python train.py --num_hidden_layers=12 --hidden_size=512 --num_attention_heads=8 --num_key_value_heads=1 --head_dim=64 --intermediate_size=768 --vocab_size=32000 --hidden_act="swiglu" --norm="layernorm" --norm_place="pre" --norm_eps=1e-06 --positions="rope" --rope_theta=18000.0 --rope_fraction=1.0 --qk_norm=false --attn_scale=0.125 --bias="none" --tie_word_embeddings=true --parallel_block=false --init="normal" --init_std_qkv=0.0188 --init_std_o=0.00383 --init_std_up=0.0188 --init_std_down=0.00313 --optimizer="adam_variant" --learning_rate=0.00098 --beta1=0.95 --beta2=0.98 --weight_decay=0.34 --lr_head=0.00873 --max_grad_norm=1.0 --warmup_steps=356 --schedule="wsd" --decay_fraction=0.581 --decay_shape="linear" --final_lr_fraction=0.0 --batch_tokens=131072 --max_seq_len=512 --doc_mask=true --train_tokens=1020000000 --max_steps=7782 --dataset="wikipedia_en"
MLP neurons of a small language model. Each row is named by its layer, matrix (gate and up: input weights) and neuron, and shows model dimensions 234-329. Each number is 128 + 32 x the weight over its row's rms, rounded and kept within 0 to 255. A neuron's up and down rows have the sign that makes its largest values positive.
A block is one neuron, or neurons of one layer that tend to fire together. After each block is what it responds to, as a language model described it from the Wikipedia text at the highest values.

L4.gate478 [117  69 105 130 136 139  60 145 121 107 162 118 149 158 126 108 120 115 146 126  67 153 140  83 148  67 148 150 129 141 123  81 108 193  44  56 149  99 171  82 130 169 130 115 134  53 143 152 193 150 160 204  92 132 118 121 116 147  99 157 139 120  82 112  90 162 140 164  66 179 140 130 140 155 110 117 107  75 142 141 123 112 126 149 127  95 134 192 146 196 129 138 112 147 135 118]
L4.up478 [116  73 161 137  96 134 105 115 155  96 176  80 179 148 109  82 134  98  83 161 142 117 153  76 123 123 171  96 113 174 133 117 107 184 134 115 129  78 142 148 137 112 114 133 131 105 136  88 137 188 177 177 107 163 100 111 151 114 109 130  97 106  76  88 116 110 151 108 146 114 201 130 123 138 118 181 143  81 134 175 135 102 112 166 145  78 118 191 115 132  91  86 129 139 154 136]
Responds to: Header cells and trailing fields in wiki tables and credit lists, such as Notes, Peak, Cast, closing quotes of episode titles, and years like (2001).

L3.gate112 [148 112 112 150  74  94 168 155 166  54 131 126 172 132 107 112 115 140 137 127  87 124 117 164 123 105 119 136  62 103  53  65 119 110 161 108 147  90 148 122 146 147  99 151 192  91 174 141 108 119 165 168  97  97 105 110 159  89 179 151  93 174 137  95 138 106 147 104 124 178 112  78  59 148 159 111 123  87 163 118 149 125 166 157 106 107 105  91 145 171 117 120 120 152 149  93]
L3.up112 [102 116 142 133 154 178 118 122 182  61 126 180 152 116 126 139 140 139 115 121 201 169 102 150 116  86 133 142  72  85  85  95 104 119  95 125  93 108 147 157 112 150  95 148 187 112 140 133 171 155 108 155  79  94  59 107 207 111 172 206  78 106 170 122 171 155 147 131  62 158 156  72 139 130 119  89  82  92 191 102 141 117 127 133 117 127  94  59 114 207 126 137  98 109  81 201]
L3.gate160 [138 120 116 138  57 129 135  96 145 114 136  71 141 168 145 152  53 147 113 121 132 117 117 135 147 153 133 169 125 108 134 127  96 163 131 146 160  82 123 190 171 110 157 117 113 106 123 120 136 137 119 120 125  81 186 140 146 142  99 156 173 155 118 146  39 172 151 154 136 150  94  21  97 134 170 103 123 145 122 170 126  78  62 133 130 165 124 193 149  85 142 163 105 139 152 165]
L3.up160 [107 144 151 133  97 131 177 144 138  66 136 137 124 181 144 175 139 204 135 131 152 116 135 140 180 102 167 107 107  92 132 145  71 121 130 133 140 127 140 212 163 115 129 171 121 147 114  74 155 165 140 120  77 164 150  98 147 154 125 197 145  84 146 143  77 162 175 129 195  90 185 104 112 111 145 113 128 151 114 107 122  79 110 142 135 145  61 159 179  89 110 160  65 118 159 148]
L3.gate252 [201 138 145 154 101 125  78  92 147 134 197 155 172 125 134 165 130 107  92 138 122 230 134 191 167 111 137 115 139 142 123  69 143 137  91 127 198  82 114 146 131 144 176  28 123 123 148 189 101 149 141 106  92 108  99 125 128 144 118 156 114 170 127  94 139 150 193 141  53 199 175  98 100 135 142 150 138  94 132 138 124  63 119 140 110 138 119 128  90 123 151 155  78 153 132  75]
L3.up252 [179 117 130 128 117 143  91 113 135 106 185 129 161 115 151 141  99 142  90 120 113 217 119 176 159 125 146 132 126 139  84 111 139 154  93 125 203  79 115 197 133 148 211  61 159 108 129 147 115 154 162  96  85 124  89 120 100 132 128 131 136 113 136  77 174 109 194 161  57 170 139 111  79 155 123 115 150  67 160 182 140  84 112 104 133 145  73 116 144 133 164 139  61 116 150  92]
L3.gate482 [136 137 187 107 132 154 160 140  98 143 180 138 116 146 132 104 139 128 119 133 102 118 117 112 109 104 160 143 108 166 122 176 129 139 151 184  78 123 165 168  87 108 135 173 128 150 158  90 144 139  75 123 155 160 131  68 135  91 113 177 187 131 102 118 227  71 113 117 158  73 169 191 117 175 125 136 107 124  79 149 126  96 109 131 139 115  86 134 136 134  94 154 143 108 123 159]
L3.up482 [ 95 107  97 145 147  96 122 177 148 119 110  38 101 172 151 119  88 118  90  80 103 147 122 139 159 120 140 116 150 116 141 127 141 124  88 194 105  69  42 124  63 119 147 186 129 103 103 100 118 140 106 123 131 160  71 149 153 154 149 102 121 142  97  98 149 117 153 148  96 138 176 164 171 132 185  85  75 209 115 104  61 104 139 107 135 129 105 158 170 115 104  99 121 128 105  90]
L3.gate586 [ 61 147 154 134 156 174 132 157 104 110 167 149 125 148 147 152 109 111 140 133 155 117  82 130  93  83 167  96 132 120 107 186  69 109 146 148 136 133 133 139 125  89  96 155  86 140 152  83 150 129 177 112  97 152  84 125 158 144 132 130 111  92 132  80 175 126 133 102 145 107 158  86  75 131 141 143 105 116 124 126 145 104 172 132 144 115  97 128 157 199 134  65 133 154 172 156]
L3.up586 [171 118  83 128  22 145  48  93 179 103 156 146 183 154 121  85 153 146 138 145 202 177 111 155 138 155 115 161 121 111 128 118 122 151 112 143 112 111 170 163 124 158 139 127 148 170 141 128  81 161 128  89 146 160 123  63 114 141 105  99 140 228 136  93 125 100 147 178 153 115 180  90  89 156 170 174 130 108 109 107 143 117  95 127  65 100 160 152 162 139 134 108  87 106 120 141]
L3.gate678 [119 133 125  74  92 126 159 125 154 161 112  83  84  87  29 111  85 141 102 177  75 168 102 144 145 121 150  90 145 136 103  80 137 170 136 103 160 144 112  77  78 112  87 117 133  92 103 178  87 155 124 141 142 143 102 112 121 122 137 121 112 154  96 148  83 133 131 136  85 169 120 124  67 120 155 116 124 101 132  73 146 103 135 175 181 179 170 135 188 142 173 119  91 180  90 103]
L3.up678 [ 79 139 155 117 115 134 189 184 155 165 137 144 116 130 111 103 121 147 107 177  91 124 132 133 166 127 174  78 164 159 111 143 118 135 170 122 112 163 136  92 137  76 126 118 129 115 130 174  95 168 129 107 172 149 111 110 174  83 113 102  65 148 120 149 108 127 116 100 104 158 168 168  81 147 127 138 128 159 100  98 154 135 145 182 149 158 141 146 148 153 186  91 104 154  99 112]
L3.gate723 [ 92 101 102  90 117 124 156 162  96 193 151 113 144 132  90  96 105 104 127 132 146 143  91 130 172 152 200  87 124 165  83  87  90 137 127 125 158 159  71 113  85 123  86 118 176  93 143 142  78 158 150 152 101 126 118 141  93  99 140 122  80 135 119 157  94 100 152 136  46 207 129  85  73  94 151 121 121 170  97  91 148 141 151 135 121 181 125 129 174 152 166 113 133 209 119 111]
L3.up723 [144 163 151 108 148  75 147 178 160 118 144 130 106 123  79 123 113  79 132 139 148 162 114 199 150 150 177 134 104 136 136 131 164 136  94 142 149  81 125 169  85 116 116  76 104  86 102  80 152 117 146 178 152 153 134 165 147 135 104 119 104 110  70 134  81 175 118 169  40 172 130 209  67 118 109 109 114 179 182  85 145 121 129 147 104 126 172 110 149 202 170  84 188 172  99 110]
L3.gate726 [114  42 144  96 148 107 116 134 108  72 108 116 179 144 150 129 113 179 176 104 136 171 166 129 135 118 140 113 130 114 154 146 105 182  93 106 129 114 147  93 128 124 185 125 100 126 189 166 164 187  92 108  96 102  72  77 109 113 151 170 119 124 129  91 126 115 136 150 154 126 149 109 136 148 136 126 122  93 151 170  70 133 119 169 162 128 134 116 161 184  83 209  70 101 129 103]
L3.up726 [ 79  79  89  98 159  99 108 113  98  54 119 132 144 183 159 153 112 128 161 120  87 148 143 114  74 118 186 117  83 128 135 127 120 135  96 123 164 101 144 120 112  77 186 138 112 119 160 169 189 149 106 114  85 116  87 125  98 149 120 182 156 154 102 100 123 120 131 119 161 137 134 130 101 159 148 118 148  96 103 176  74 140 126 183 139 148 115 160 164 160  88 127  99 124 119 118]
Responds to: Mostly the closing slash in IPA transcriptions like /z/, digits ending decimal coordinates before °E/°W, and parenthetical years such as (1971); also "did" before not.

L2.gate114 [125  83  74 158 153  98 116 126 126 147 120 131 157 139  61 124 118  71 186 110 100 134 110 171 200  84 157 102 122 126  86  91 121 149  81 109 165 126 163 143 137 125 140 102 113 134 129 113 150 162 107  97 125 158 115 106 137 190 102 176 148 143 133 179 129 111 149 143  96 184 107  91 115 140 142 173 104 128 125 147 154 126 129 131 145 210 120 126 153 168 124 151  51 186  88  58]
L2.up114 [109 108 129 160  78  79 119 130 103  78 165 110 115 126 106 120  98 111 150 108  90 132  40 145 161 169 164 109 118 133 121 130 175 164 131 146 199 144 133 143 141  90 152 167 153 102 162 105 150 141 119  91 128 132 119  87 143 102 110 125  98 197 133 166 140 140 159 116 103 167  90  98 105 167 136 106 144  99 169 163 164 127 115 118 153 201 113 126 145 148 192 133  74 198 136 110]
L2.gate316 [ 82 109 156 188 107 118 131  98 135 131  75  87 138  79 113  86 133 108  95 162 135 103 136 148 118 153 109 146  94  89 169 119  88 155 115 121 143 105 118 108 161  85 155 168 122 107 136 136 148 106 128 143 164  98  89 176 166  95  53 145  96 139 174 133  74 177 142 170 114 160  96 105 135 143 174 155 159 132 156 168 102  96 129 130  86 160 132 136 141 139 128  96 144 121 109  99]
L2.up316 [120 114 118 144 147 156  62 125 137  93 131 113 114  57 148 121 137 101 123  91 118 147  66 144 109 231 145 138 131 164 120 196 154 133 148  85 138 105 142 148 118 121 111 118 149  82 142 149 112  98  83 158 142 108 156 147 187 134 101 215 148 163 136 168 157 179  92 126 182 125  35 178 136 122 153 131  80  73  99 188 117 152 149 107 146 149  89 139  91 102 140 114 183 116 149 169]
L2.gate600 [101 141 169 110  72  85 130 163 151 114 133 163 176  93 153 211 148 104 135  87 111 116  84 190 123 135 210 105 137  87 168 107 171 100 126 188  90 112  54 183 143  78 132 147 108 162 130 120 159  99 124 143  82 208 137 151 149 134 140 172 152 124 117 134  90 156 172 146 119 143 162 184 140 162 141 118 124 170 178 120 159 157 170 117 155 176 132 161 140  91 174 112  88  78 168 218]
L2.up600 [165  98  51 156  67 168  94 158 164 134 135  92 125 102 130 126 144 148 132 147 135 127 136 163 158 116 118 160 121 136 104 105 131 164 163 122 131 131 179 142 103  96 200 128 122 149  82 150  63 160 157 134 193 180  95  89 161  89 123  97  93 235 136 172 116 118 163 137 103 155 172 106 136 114  96 175 180  89  94  96 160 181 119 137 140 126 131  21 153 118 142 137 117 110 126 127]
L2.gate623 [140  85 113 100  86 103 117 149  72 122 194  69 139 177 108 136 129  94 125 155 181 148 140 138 149 136 118 164 132 138 127 101  92 154 110 177 105 155  84 135 144  94 152 126 139 168 160  93 112 171 145 137 123 187 171  97 105 137  87 127 165 160  80 117 156 102 142 110 188  85 150 158  91 131  84 120 124 147  94 163 157 160 167 115 126 133 117 140 126 163  79 176 132 169 143 126]
L2.up623 [ 91 158 143 111 158 172 114 138 156 107 170 178  95 107 123 131 105 133 143 145 133 188 161 129  93 109  89 141  93 107 122 159 121 121  92 147 157 116  98 167 150 121 157 152 132 148 157 146 128 152 136 168 111 160 138  85 134 108 164  92 112 131 113  98 133 150 134 110 152 143  85 152  79  64  98 166 196 125 103 100 147  76 125 123 158 124 161  69 165 137  89  95 121  94 113 110]
L2.gate634 [111 132 141 225  92 113  25  77  59 101 150 154 120 110 132  76 155  65 110  98 121 114 123 139 134 160 145  94 108 142 150 136 149 124 102  49 150  66 129 148 149 138 145 100 134 147 120 183 114 113 111 113 114 135  81 144 139 100 111 155 151 148 130 186 109 133  91 136 141  94 114 107 148 237 135 120 123 103  89 132 121 135  89 145 114  46  47 169 107 126 106 157 160 152 128 128]
L2.up634 [131 104 158 118 159 101 125 141 143 119 163  64  81 168 148  83 139 185 147 146 170 114 225 141 111 131 124 143 204 122 106 108 170 171  74 124 146 168 117 195 146 114 103  77 147 135  92 131 145 166 131  92 170 152 176 186 141 153 147 111 156  98 101 166  82 128 126 121 157 202 119 148 116 139 152  87 139  69 196 172  79  89  93 136 125 159 163 142 113 155 178 124  89 133 122  67]
L2.gate669 [173 124 166 186 147 179 115 113 117  97  84 106 111 140 114  90 105 101 166 113 166 149 157 126 113 104 140  98  88 158  89 107 141 171  38  57 132 130 121 101 108 141 124  89 201  93  98 193  75  67 151 149 116 111 126 108 144 163 154 143 157 129 120 125  88  97 115 118 137 161 131 114 125 190 168 115 114 174 126  91 150 125  98 108 112 109 116 142 155 136 111 113 115 143 111  99]
L2.up669 [129 112 177 151 120 156 131 152  80 101  61 111 103 203 137 127 135 127 208 164 128 134 117 113  83  81 125  80  95 168 126 132 144 157  73 105 110 105 114 122  80 101 123  70 148 109  90 150  80 122 167  88  84 129 115 137 115 149 170 181 134 150  99 129 117 125 136 151 168 119 137 124 108 149 162  98  89 139 111 107  95 127 135  83  90 169  99 173 183 159  69  99 150 142 160 118]
L2.gate714 [149 151 151  79  99 102 203 169 116 115 113 131 125 153 131 108 141 144 116 121  97 148 123 164 199  84 128 112 169 129 132 119 114  47 214 154 130 135 139 148  43 135  90 109  58 141 146 130 132 207 108 144  82 150 164 177  64 157  84  93  80  82 125 110 137 167 120 141 117  78 156 124  86 120 143 165 147 107  96  83 133 169 171 127 107 147  33 121 118 108 106 124 174 142 129 166]
L2.up714 [112 167 149 130 174 119 144 107  87 143 127 100 115 125 155 115 157 164 133 109 133 133 163 187 174 146 137 142  44 164 138 115 166 127 108 132 103  77 194 157 121 122 133  83 149 141 134 121 138 171 121 147  64 159 113  44 152 102 171 152  87 146 167 127 139 181 160 166 168 158 139  94 142  93 112 114 151  86 128 119  71 110  98 131 109 122 100 125 178 105 119 118 131 154  89 112]
L2.gate756 [191 148 120 210  79 164 143 110 113 135 124 118 206 137  71 131 147 106 118 119 153 132 139 185 154 143 138  50 127 123 104  82 149 181 161  76 102 133 140 141 113 118  78  85 131  92  98 165 132 134 168 165 156 155  95 111 151 137 194  76 147 150  86 154 126  55 119  96  83 138 155  60  86 131 179  90  69 103  74  99  97  90 127 115 142 155 120  65 160 129 162  88 157 185 117 131]
L2.up756 [188 131 108 172  84 137 167 120  82 113 141  82 147 127 133  88 179 131 121 121 175 133 147 172 109 123 128 155 125 124 147  96 140 197 105 100 116 169  75 144 136  73  90  62 162  98  58 101 143 110 168 144 134 186 137 130 165 126  81 117 247 144  82 150 157  84 125  87 132 135 185 120  47 169 117 103 101 121 131 119 113 100  96 110 178 168 125 101 178 127 150 120 112 155  96 137]
Responds to: Parenthetical year tokens such as (2006), (1972), (2018) after titles, names or awards in bibliographies and lists; also weaker phrase-final nouns like district, songs, stairs.

L2.gate51 [147 101 112 152 128 138 116  98  93 108 128 122  97 125  33 121 137 171  89 139 144 153 155 195  88 119 171  89 133 178 119 105 107 158 147 103 121  56  90 142 101  98 105 133  91 150  87 133  87 111 117 170 121  87 118 119 118 119 109 151 130 101 116 132 115 103 151 135 135 112 123 154 127 110 124 179  89 136 139 108 101 184 147 124 143 102 149 136 152 147 103 154 180 167 120  93]
L2.up51 [185 105 121 139  85 163 119  65 124  62 145 138  79 112 130 138 123  99  86  92 145 117 101 163 137 160 154 144  95 113 159 145 132 150 130  72  74 105 106 180 160  77  75 119  99 129  95 145 146 133 140 131 131 186 121 138 172 167 125 102 137  87 177 108  94  98 144  84 108 111 120 149 168 143 124 115 170 167 102 132 118 101 185 167 154 108 155 173   1 125 154 114 132 123 156 146]
L2.gate189 [144 114 141 162 131 126 114 116 150 129 125 165  77  97 101  88 153  82 121 132 110 161  83  93 111 134 106 120 131 184 134  67 115 177 125 148 157 136 149 131 116 124  47 136 159 163 113 164  92 113 157 148 167 153 124 137 169 144 111 164 137 130 126 112 139 190 170  79  46 133 140  96 109 136  61 143  90  66 164  91  98  88 117 138 137 143 146 130 146 144 130  72 167 174  91 125]
L2.up189 [117  69 140 152  31 117 149 110  47  84 128 202 153 175 147 116 155  68 136 127  82 210 131 150  78 148  91 139  91 170 110 120 146 109 113 132 152 111 167 180 132 112  95  94 112 145 135 175 136 136 160 115 103 155 145 147 127 121 134 106 184  68 131 140 107  74 168  65  92  82 189 148 108 173  69  90 106 108 159 113 175 180 126 144  78 132 135 120 125 136 173 118  76  91 173  98]
L2.gate212 [175 152 181 149 133 122  96 120  91 114 161 131 174 159 119 107 131 102  84 116 136 126  88 201 162 114 117 119 147 114  99  90 165 105 117  96 106 118 120  71 112  99 168 111 106 134 120 134 145 154 142 132  75  97 152 147  82 181 118 119  73  91 106 129 185 169  78 120 132 168 139 115  84 170 133 151 104  75 161  67 100 156 112 164 101 156 149  53 130 143 145 111 109 136 128 149]
L2.up212 [173 135 196 160 139 123  99 128  45 122 160 110 193 132 130  97 161 121  66  44 116 108  79 173 135 154  88 132 126 123 125  91 180 154 139 146 139  80 129  93 131 182 168 115 170 169 110 121 141 120  93  97 125 152 170 137 148 153 107  99 127  93 112 149 192 138  62 117 117 148 125 134 142 198 131 156  91  85 199 144 149 139  98 149  48 152 157 110 121 130 160 120 103 116 149 171]
L2.gate230 [159  97 112 170  81  99 171  91 144 137 107 170  83 115 122 112  77  58 130 132  99 118 105 124  86 119 120 157 129 178 101  60 169 188 114 130 130 113 143  68 135 125 101 138 129 107 102 151 110 136 164  84 162 104  88 107 119 116 119  90 180 177 107 128 131  99 167 131 159 141 108 119 137  94 108 134 109  95 102 116 145 121 103 102 105 140 170  53 234 186 211  99 157 171 200  25]
L2.up230 [125  54 114 182  65 103 129 104 115  75 133 132 106  81 159 128 112 101 113 133 155 160  99 192 153 149 146 103 121 132 115 112 133 147 202  69  71 118 163 230 126  79  76 121 103 165 110 117 134 162 120 115 131 181 143 121 132 136 105  58 153 151 135 130 114  30  99 111 124 124 116 118 121 165 158 103  78  95  88 130 165 201  87 108 145 109 141 136 168 144 180 124 154 132 142  87]
L2.gate242 [133 170 139 173 112 133 107  87  89  91 136 104  81 146 163 155  93 135 132  99  96 146 159 143 130 128 152  89  87 142 164 128 119 141  85  76 147  55 101  23 106 149  72  86 115  76 124  97 160 145 146 119  73 119 122 150 122 133 144 170 178 118  97 116 169 105 158  72 123 203 129 138 152  60 115  72 153 138 128  78  95 100 130 140  83 110 113  61 126 120 179  72 105 125 161 133]
L2.up242 [137 155 110 201  47 156 139 102  91 126 108 108  99 108 103 125  71 168 120 156 106 142 144 143 140  95 158  78 106 125 161 120  81 171  81  77 117  70 134  58 125 140  91 120 116  57 128 133 142 175 155 110  79 161 162 131 123 127 135 144 163  96 121 176 120 127 181  73 111 145 111 103 129  87 146 100 135 127 124  96  78 102  96 131 128 117 128  91  87 155 176 125  99 124 136  94]
L2.gate279 [123 120  89  91 166 158 100  65 130  70 108  83 131 132 134 132 128 137 107  99 170  90 145 143 113 158  69  98 114 149 109  87 136 160 160 101  72 133 140 123 148 145  72 101 145 124 125 126 120 116 140 148 123 100 155 127 135 120 103  97  95 124 111 150 191  99 127 134  92 168 148  79 168 158 172  90 101 176 194  71 115 158 169 101  34 149 160 113 208 128 129 144 169 178 124 110]
L2.up279 [102 105 109  73 132 143  99  95 125  88 116  89 188  92 150 159 132 143 133  93 119 133 127 173 137 140 118 135  92 112  83 113 170 152 112  96  48  91  91 104 151 131  91 135 120 151 134 164 107 127 141 130 165  87 119  83 130 123 119  93  59  94 125 166 164  91 114  97 104 153 167 115 135 102 145 103  82 162 211  69 156 174 177 114  69 154 141 103 171 164 167 140 125 123  83 121]
L2.gate521 [120 119 129 175 119  97 142  47 102 143 149 139 160  79 175 110  93 121 142 154 145 143 111 156 129 158 156  89 127 156 112  63 120 171 142 115  83  93 101 130 162 174 114  54 146 151 106 138  97   4 127 166 105  38 123 127 155 167 148 116 144 131 119  88 139 109 145  92 110 181 140 118 170 125  83 132 132 125 125  92 114 126 113 154  66 148 160 129 122 139 151 101 138 193  81 100]
L2.up521 [ 94 116 135 163 115  90 140  82  72 177 144 129 153 100 171 158 119 128 130 118 139 134 117 155 153 151 148  77 132 153 129  66 156 125 171 135 122  71 117  98 133 150 139  77 200 160 127 143  80  62 132 152 139  70  95  93 165 169 155 120 101 116 128 114 159 119 149 107  74 179 134 127 195 114  87  91 113  91 176 104 100 142 153 165  63 147 159  92  92 164  96  95 119 176 112 104]
L2.gate548 [139 142 126 120  89 137 115 110  76  45 183 124 131 130 135 152 138  95 155  32 132 125 124 168 124 114 150  98 128 149 111 125 163 189  99  35 139 116 129 133 133 183 114 116  71 128  87 144  88 116 132 153  73 126 122 130  98 181 147 122 108  63 112 126 164 138 109 122  95 168  98 114 127 156 194 141 142 115 166  98 159 131 111 158 129 149 155  91 139 126 171 112  87 123 133 138]
L2.up548 [202 123 141 146 134 145 127 120 108 103 165 110 181 114 112 153  90 104 155  33 158 161  75 205 125 119 183  86 139 140  88 147 161 186 139  97 125  34  90 140 115 165  85 122  66 145 112 134  71 143 120 119  83 107 134 137  77 152 158  94 115  64  99 147 156  96  98 102 126 167 112 107 127 100 166 166 129 100 126  78 151 128 118 162 122 147 184  59 135 135 174 113  83 117 133 175]
Responds to: Names of countries, US states and cities, often after a comma or table pipe in locations or results tables, e.g. Missouri, Korea, Boston.

L4.gate61 [113 140 112 128 100 125 165 157 145 146 132 108  77  88 162  68 101 109 113 109 204 162  87 113  74 117 101 106 101 195 108  90 144 118 159 121  93 181 125 143  95 150  33  45 115 134 147 133 163 136 154 162 123 110 150 133 171 103 112 104 115 166  99  95 113 110 138  82 126 160 162 153 117 154 110 104 134 134  71 138 151 124 105 150 120 102 193  57 154 119 154 172 178 161  84 146]
L4.up61 [ 98 120 149 115 122 208 129 159 152  96 132 154  86 102 172 112 143  90  89 118 153 129 104 101  85  82  74  71  81 153 114 138 110 123 102 165  64 150 126 151  89 172  62 101 116 186 147  95 164 174 168 196 148 112  94 124 173 111 125 149  99 118 138 116 145 108 155  90 142 159 117 193 138  85 124 121 146 139  97 166 133 121 187 114 139 106 123  68 147  78 124 126 176 116 115 151]
Responds to: Opening or early subword pieces of foreign personal and place names, often in Wikipedia table cells after a pipe (L-ar-ne, Zhu Lin, K-ul-karni); occasionally numeric or header table cells.

L3.gate91 [ 94  63 147 119 144 136 100 136 137 127 145 115 167 147  43 169  92 130 163 177 132 200 110 130 134  87 114 128 136 172 130  12  55 150 102 164 139 140  86  77  66 109 114 130  95 104 101 129  91 190 166 182 143 121 142 150 136 121 138 206 164 167  82 149 120 112 124 100 118  92 133 127  73  51 111  69 169 146 111  90 118 163 121 161 107 145 176 121 125 128 170 126 127 197 132 123]
L3.up91 [137  75 193 156 167 143  90 157 127 141 164 129 119 148  94 145  81 104 163 167 167 182 122 146 110 125  87 129 130 168 190  64  89 152 133 138  87 151 101 100 101 104 135 142 114 144  83  74 114 130 137 151 100 158 156 175 135 134 180 166 155 121 112  74 156 123 101 116 164 101 193 185  94 133  90 129 180 128 100 145 125 154  81 156  75 135 137 127 141 103 125 182 105 161  93  76]
L3.gate129 [ 95  63 113 154 123  97 142  98 120 113 140 120 129 133 121 143 151  88  63 128 115 177 171 143 121 160 131 103  61 102 121 124 123 152 104 119 101 110 179 140 123 138 126 130 162  76  97 143 163 108  59 170 110  87 158 109 161 132 185 111  90  90 148 184 123  91 112 137 132 101 188 225 137 175  76  92 113 103 103 130 150 144 125 169 118 140 140 131 148 131 105 133  69 160 148 194]
L3.up129 [133 132 132 190  90 120 125  98 136  98 131 142 110  59 108  77 128 150 135 143  97 205 121 210  88 137 114 115  57 142 145 106 111  94 130  88 106 116 126 122 112  22 144 149 168 123 141 119 135  98 116 132 146 144 198 197 115  97 154 147 160 142 151  95 132 108 170 122 152 111 123 180  42 134 126 103 135 105 103 133 167 132 104 116 124 114  93 123 117 156  99 157 116 193 108 165]
L3.gate191 [161 143 106 131 174 111 127 115 193 107  86 104 128 144  75 101 104 144  95 161 143 242 134 166 134  83 101 145  81 114 156 113 141 111 117 119 101 125 117  89  85 124  49 141 165 106 107 129 149 111 133 148 146  93 123 178 114 149 193 146 160  68 136 165 132 118  75 111 135 120 135 138  70 132 141 106 142 174 111 142 102 149 134 114 124 161 136  92 130 140 161 123  73 169 128 143]
L3.up191 [114 141 151 103 170 115 129 103 143 102 171  73 150 129  70 144 154 104 145 128 129 213  98 164 143 132 131 145  60 108 134 130 152 131  72 163 154 118 129 124  79 141  96 145 184 152 100 113 172  95  80 123 133 140 132 181 146 120 165 153 134 130 151 165 141 109 112 112 152  94 122 199  92 166 134 133 159 170 106 103 116 178 156 146 126  96 113 105 146  90  87 128 145 141 168 184]
L3.gate196 [ 96 158 111 157  92 115  74 159 135 137 147  71 122  83 118 111 155 117 150 193 114 153 125 145 174 110 181 136 155 191 179  31 128 165 143  97  90 108 120  96  88 123 118  92 152 102 102 108 119 121 144 141 187  85 167 144  86 135 118 111 108 169  61 120 103 107  14 101 123 144 118 141 139 157 106  87 105 126 110 120 125 158 138 153 170 114 126 112 168 147 143  89 112 170 100 133]
L3.up196 [ 84 143 133 195 120  95  88 129 127 101 151  52 138  95 131 102 155  95 155 131 181 175 129 154 131 108 192 162 123 145 150  77 106 158  99 126  85  98  93 131  46 115 150 152 163 150  80 130 115  76 114 152 152 119 122 152  94 114  87 120 122 150 140 110 106  98  58 122 136 102 125 164 137 163  96 126  94 101  95 135 122 157 159 163 150  92 144 139 118 102  54 115 162 159 146 152]
L3.gate325 [ 96 137 147 163  67 102 146 125 107 113  84 119 151 156  69  57 146 188  81 153 124 169 145 120 167 127 146 102 122 136  77  98 155 133 153  88  60 125 151 143 113 109 113 123 135 113 107 132  77 121 161 124 143  87 186 165 131  86 143 123  90 128 131 123 121 111 117 102 130 150 146 112  46 155 109 128 170 138 101  66  95  73 136 119  93 181 118 166 171 148 119 131 168 162 117 162]
L3.up325 [100 127 161 164 110 133 100  79 116  94 126 140 118 174  87  84 161 163 118 123 123 146 115 165 183 120 135  98  75 137 145 125 149 120 116 131 123 110  83 137 124 143 160 134 121  97 103  54 141 103 166 135 139 112 150 235 102 116 207 120 104  87 142 140 164 103  88 129 144 133 159 168  65 174 140  98 173 165  94  45 137 158 132 167 122 136 138 160 179 155 134 171 155 120 112 148]
L3.gate352 [126 139 163 132 132  83  82 100 129  46 171 107 161 113  53 150 149  51 105 134 139 160 114 173 122 176 108  76 126 157 124 140 167 179 118 144 145 143 129  98 147 138 160 143 114 186 154 133  73 158 114 109 145 149 107 166 172  94  76 173 122 167 151 111 153 150 123 133 120 134 145  72  82 102 115 139 122 119 126  87 113 179 148 179  54 118 184  91 107 102 129 162 177 124 131 125]
L3.up352 [146  80  92 170  39 103 144 180 181  71 129 136 113 149  82  89 107 198 146 105  90 137 189 192  86 119 137 101 136 187 180 123 112 164 146 110 148 117 118 130  95 122 103 141 138 143  79 124  76 156 118 123 138 121 138 106 143 118 114 148 161 158  88 160 116  95 109 122 147  84 113 167 101 149 111 116 164 106 148 114 140 129 112  81 187 126 142 190  84 125 108 131 141 148  88 132]
L3.gate356 [113  93 125 127  76  96 127  86 122 107 130  83 108 154  76  54  91 100 124 159 134 201 185 133 178 136 204  89 128 139 158  71 190 109  88 102 149 120 170  99 117  87 114 142 192  74 112 143 153 146 138 130 123 103 113 133 106  93 141 130 127 161 118 111 104 106  83 143 118 135 125 124  75 125 118 126  99 109 194 102 125 165 149  71 149 162  70 126  94 152 126 103 105 177 148 126]
L3.up356 [125  44 183 132 114 100 130  91 124  94 186 121  95 126 107 127 129  62 104 107 104 211 136 158 146 130 179 103  94 162 152 113 146 130 117 127 142  80 213 134  95  97 125 151 145 116  88  98 166 114  72 117  70 139 123 153  99 102 146 125  60 114  94 149 151 113 102 131 142 111 143 197  79 132 104 110 129 150 169 140 217 178 151 146 122 144 109 100  65 141  96 130 144 178 150 166]
L3.gate410 [ 96 170 144 167  98  95 106 123 169  68 142 133  94  98 173 100 147  87 148 191 158 148 141 113 111  89 119 137  84 130 141 160 143 126 133 148 175 109  70 165 185 134  83 157  95 116 133 105 135 117 162 141 148  99 118 207  42 148 152 117 140  98 112  79 100 148 155 120 209  89 127 138 104 115 112 126 104 157  86 145  88 148 179 105 161 126 118 128 172 209  95 135 113 138 104 155]
L3.up410 [101 118 119 120 131 108  99 121 156  49 132 129 124  72 149 140 164 119 145  90 121 166 125 152  90 160 122 129  55  93 126 154 131 137 166 130 141  84 118 147 134 155  75 208  99 135 144 152 178  55 129  82  30 104 164 157 115 153 194  88 116 134 113 119 120 168 120 137 160 100 100 119 127  96 157 148 157 163  74 160 151 138 185 107 123 158 104 130 155 153 141 191 163 133 131 194]
Responds to: Romanized Chinese name parts, especially given names or syllables after a surname, e.g. Jiang Cheng-ji, Zhu Lin, Deng Xiaoping; weaker on other foreign name pieces.